Weights of a small transformer language model.
Training: 903M tokens, 9490 steps.
MLP neurons of a small language model. Each row is named by its layer, matrix (gate and up: input weights; down: output weights) and neuron, and shows model dimensions 448-639. Each number is 500 + 25 x the weight over its row's rms, rounded and kept within 0 to 999. Numbers have three digits each. A neuron's up and down rows have the sign that makes its largest values positive.
After each neuron's rows, "raises" lists the tokens whose logits its output raises most directly, leaving later layers aside.

L3.gate1217:535528530458486487498492462517492515506461468513493537519528533517500473511546527526464450551523499490502508495510497557483510481464512472471456457497524516483489487482492470474516481506481489518518520491467524482506499487521478494528518444491504528468526527502535498514485551469485492464503483485543512534509499487498538478524495523521509504527513475505470480490466462493518476542468502501483449489524471521460512502507494510478517505512535462493523482471481491491449541480474521493513544513486507521492512559521485511539516537511512501513511480499501520492471506512493468483
L3.up1217:493505501491525486454530517561473467551443462525479556500505520495498546501510536509516486487525466468510490535507482490544502467510486508489482480524461520506494429472522475545463484452481507490477476497476496477497492511485467513512510522502478486525504464488490538455524483527512492496487512500496494477471505551495506493489504484491468476533512514464490502472488488489499460536522521509482513463497485484526496507510524489478550483499511519486499490490525487473486520455503475470528516501523536464474533486474548402499542512486468529519527480479511514552505508498499534504
L3.down1217:499516528464495526531507487521514498502458472489505493489530467509479449485515525539441518524505512448543485510514505510472526527516503493466478483501484491455473502485491470519525484525521525510484473461494482531505507530480504519494529512520457546537504541462524474531506540516536509505494491492505498515502508469499486490482504488509509512508489524522513458462557505506469485490474490464508480527507462483513456508492489514476513481497464516491485515480479526486499500512489548465520524492486481477492504490517475516528516511468491527512487523475474534466504487496509514487
raises: " however", " who", " which", " but", " and"

L3.gate1814:539481501508494441476454506505464491467522529506515521504529537461507495496479527469528479495505490536540486523504527550499491446498505529453495507468534496491502468496474513493481481481471513525461491467458485519480520520500486492506485467557500490501485495512484463513508458549504472488510451506514511549519532484472501508457469471505493484519534511460540530507482472508549502489470465504490493518504513529479520521489520450500495524415544496516495541509508501501514492495526469509467502500495457480504481502470510491481478485511522495487495474498469544471486505481462515498
L3.up1814:547475499474528513500513511506495510518484475554518490498457467491528494483502501473464476510477530518533468474448530490476486513515484513514504513511465491504491497514518492470486553502489517493497526481485510562512500485496490485524502499445491493485447456540514485516483510445510490502469455489451509495506507463508505523500541514517452551501521546516497502467486497450483519519497505490518507509498517479522489506497511542517527489522518514526501467492509475548482512512502503508495496508465506431517538544509468513508489460514494507564510501503501488462501496514437551473
L3.down1814:497458466487449450490512488487509524501487522530505507494498477506499503538513494515507510490509490488487506527501496483508501466466486534507483485513514491529490476506480456473478498512501487479494492487520517555529504499497468492487477533533491512480457470549482514518545502467515472551524446483487497483506534477458496477502513496518508535523528498503517519509476522523522511502482498520509489520506472523474516492478529482565549447484462506508494483514477473499491490493539460489505515517523494448525480491514537511471496467478515492481491466507503482488477500523514519471
raises: "tract", " least", " birth", " full", "tri"

L3.gate1234:484480477430486490485481490487509495490475496502500495496550530449505517451539505542483497577476495475470503559481475510504495457492507463482486488466473506474459471494472487527509508514490512501512485502488519472499509582457482526495471496510470452537504529507492501510495514525465516501440528514506489505483507498474491508559530462532473492527506471495522503420496496513507446521466572495502514487445497493494518512503549518493477505512540513527527548488540481497455505452503503514484541495489542515502511502503495502467503554530486511516509466505520495524476478509525525526
L3.up1234:463533531469514493457476478513524527495480491498503484505555472510473526503520508536425527499475497536488545512446499499507520481467533502514429516497541519509517511514516479503516465516490461505486497514503526476470466504491500493517523511484486474521493528501529475526510517492497513498527498483531480473471479508470520458520458502523564486535539476526518494472518535531477521514503446531474508479496477465513473510494501511495503542546502518528521499482526500504467498481492510469525524479477523478479524547507464498516498542526495499487519530509493494489488482534508509512
L3.down1234:489520533458487506531515469515509514513451491480472489535500444496481481518501519538464527476527477507521520476485527500447519512495513525500520477521507491512499489550507515493485474504513518530491483456512509501509494513501490517494524488473488535539474487477512473523480521496554493525539469486497527474517460513505496525474461496488529530529483518501489486474502520514483504486491475485481485508511493485486464486499480503498519519481488507467496506498495509505491528533494507448520513507483477461487480522524500518509500526486500498500507525494454519460497516509513509489
raises: " however", " but", " though", " including", " age"

L3.gate2028:524485473511454529468484526542479482493463525479528529509547491473531509488463483496499522521461512524524499469518519521485506497471514469481472506497524505503520515484497470511489487508450423471489514532524494473534480486498504494534506471534473515492464503519468524491527515493520485443515464533495448521517517519428544471531501484455495500485465494508513484494521484506519505520489492533504510481470525492477510462486508480474515509507507498471450505527512489486542477498463516530542516514509502471516488458513519482511497483504504518524521519521502488478533480516531466498
L3.up2028:510516464512501509445473509498480525498412530483487464506521484501531507508465490540515500494465497525506566452519538520493521501513524514484496554461524477498528530473518516535479547562413514484505488525512502514495490455532511517476493496518517477480474465533543489505497515511531531534561528484473497530483512524459510460548494499514477504486513498499524475472560500533463551483486499478466468506510468464494506504500489491476492519507480520483500494529498542515525502507474488514498480529478500487453511498542476545545467456520536506524494509534478487504488511460505477469
L3.down2028:467490467498528450485500494521494560542537524515505493525518481505475475498479510479491514504516499498502538446513473510474471487489498435501498511513513490524493487462525473499517505462538537500497486532514500489551487544523460481480492514510523521516522499491486478441466508466509502525470483522485465475528533505506474487509520560537480466528455475538505546503527478506496501500481526477516475543481471509537530501552482528485516483536491518507510526514482521498433482538470485522508518470506481528533543455531471489511495441509479456490490488461501499505493507486538515493
raises: "st", "rey", "ease", " year", "stad"

L3.gate1039:480487466531479457463483544468513489499518537514506517477530530512493476502473512492482545545508544510475516489536494492505549481488508488470535492493539530517459519494494509478544485444472511504481514492494490479511499528545450474487487483505517505519501506472504477512499483516540518462508490518487485455541489530484506471496486532487488500504499492531497468482497520481497510523457477492519485520493481501540507533513487488501501533517541518518489527476492476494474527519513485480568499489492525503496476479529466479537495461551459491528512498482465463474532463571507559517
L3.up1039:543513515458524487503519489483452492511486489504504491565534531498503486468516514509514509492507487520462542495533502485481468492488507509464516466486479532489533496499555523489556492484552516489514506514484486503513512468495476501496532484523489474479450483480513509530499476553463479495485477509492495534510493477529486507491501493511472551527514517533445541540520459541493531489528490540503514484495496457482522440447497507441504485517533528495529487470503473489458544460490538483526487456500540493518535488504525481536547540479475525494488481524468522504521520511509511441
L3.down1039:503498523522510494509483532455476449444489485509493460458542477489476519486469465561499527521483543481513551518519509478496525492498501531485481527522480504498479508529500475474507501496503519505524457532527534512491502494528495469462513512481511497487474451503518507531498483491504485531478525481468531473519489523505473510477564528527511494492523467484541508510491486483498485498532516494516491476519500539470477480509488486536537513518462511533429504492522489486448493502510538539522532510505506473515532453502525495522476522466471504487460472554490502464506496517534480527
raises: " Status", " Interactive", " Website", " Award", " Location"

L4.gate1522:524527479494439468488484495508498444483510471514487505480530472537495514477486459485490497505492473484492472447487531444515493482512474506500518486514506508490504479527503480486510503488500496522500451495508504524601539509506524490516512487478508490484525485516458509536469494521540500456473461502505501508522492483509447500538507482478504512495498479532494493518529518465511506553526484487474522465541484513530478495479470515461505541503508505495509494513489470470453506478515528508467467461541481446472547500443482478469537493496520529470485467461495519494499503530459487455
L4.up1522:481474518486489484521502482510516488481509511526510460530520450514452532503503488443498499525453492511469492508464510490525488498507508498492496515526484497494517484487487533497474454460513541484539507485501506483495556463523465473467532512499493501497484459519473534502521468472535490514508473482493497525541493538502518471508546486527478485491565472477491528468530479490540498498472489505508517495514514507496475522527462514510461504522507550496506482512505507483487496488542503497463487516475502487499487526499487484495509519497498520468504472476475460488491515489464496481
L4.down1522:493512496424478511511524516552478500517487485484509470491484469475509467499476518502529485507457508547489497466478570505517523478483495447492479482533494458501504537477526488518500505479478533493518491456464491460447489523499462472520481480536524486505473508530485506459535445490519474477533505519476477488564496492481515520492493471489492478475520476505472510515519528486483520505480493513491493512515485486506513505510505498501521464496498552510486489531499489501477502535497496447469460526538463530494531495507475499568527482529527474535521510542517517533473519498496459561
raises: "where", "one", " case", " opera", " single"

L3.gate1071:484529482478478456448478495500497507507530483494531518475495534474500530526527470485531506536488473467511461561531486536504528452532501493497483494488519517490479501489522506458497474498503468519484488504459510473488450539500491488473525500511511488463482453484470509479511523492512506498484460506511516521487500533441495496506498483538529489539515486566494477511501512435490476485436495505494488536529509449516505507489482489459556475502529476490507498498497505502469488489495518473536545496519504493526511497540475446514493506510524505539542470561449501510528523513500495508
L3.up1071:527526498476474524476545506502498524489484435541488535534547533469503508476503509478491494510494492477506526488481484525472506554532486484538502476495489482474512462514505510538493469527458497487468493520486501481472552477434486518474512493479482512498530486491536482458518508491528548565510521510526457472478519549510521479505489499529526468506509494514521506470530480487493514549483454537497499501535509521482511506520472488538556476486503496467516482473518484500533498478470498499530484488566510466506525510552494452496524550492488463510531531509474518508513505508494482477
L3.down1071:479512535463492525507518486515491483490482495506459492557512428510474482505533500515438565489531484521522540499469507499484478521480520525477519472503470485523504481556519506494510484497497506534501477470505525506508498526483503504496532503479484534529485525488489506511484540480563512523516490508510507469518483479485464517494507500494541525539494533491498464539478509516459490489478488518512467511510476485527457477518464524482499511501527472489474520511498477507485512511497555467492507501489482465494476517518494507501516521462482495504501544493478489490479508499509526455
raises: " which", " including", " though", " but", " although"

L4.gate1661:532496478502490528519537467494517538526472482524536469498509495472471464472495484519509501524498527495469454484550494507548449516511443516503522496497476476525525504482503502529496523521498494479462499462534516507495536488552520542520529463510484517527533477503555515505526456513487503465410452492526505537477528493536508518499483468469550528462490476563518482509557543490496477518465526449506544521515519505485488488494449503488488499517509460537473489502503464483547491515519518513491492458508527483456506480498505520521507540511478527448526518486514540513548512512500485475
L4.up1661:511529464495491520504517493492558510495541514498520485459504510509506512521488476556481444453498509478537521552470504453466517532476476468514537539456497522472491524473505402545484500505490480480481534456507487496489519538572473561507474477487491503504477512477504505503501471478520478434508506516484521526484471472523459520482510515517454519478519465547511450490496498502501540504511504447520489509494499532534506493515483531487507541482467504511513510520508479529492482541491463538480505494495485466466514517502489499520506513513471530475519493463464504511492507505483478505
L4.down1661:501509490534472514462501513492515517504525498505507558462459557502484475537480510534480464450484493516512500513498520523505489500522461511511482510469454498510512510481463492549496505506452495496462523455507486523515519527538444549467515505492489547502492518497544538526537461528501507457463492509516501520489533454492475548458499462481486509483468486544459497508498503521482475520501504422497525540474507510474492516535451481505472525495462529537461533488489470485515481507489505476525497505526492536507521490475515493525510524508458498521540481506462508493518504518518490491
raises: " today", " another", " those", " rival", " fellow"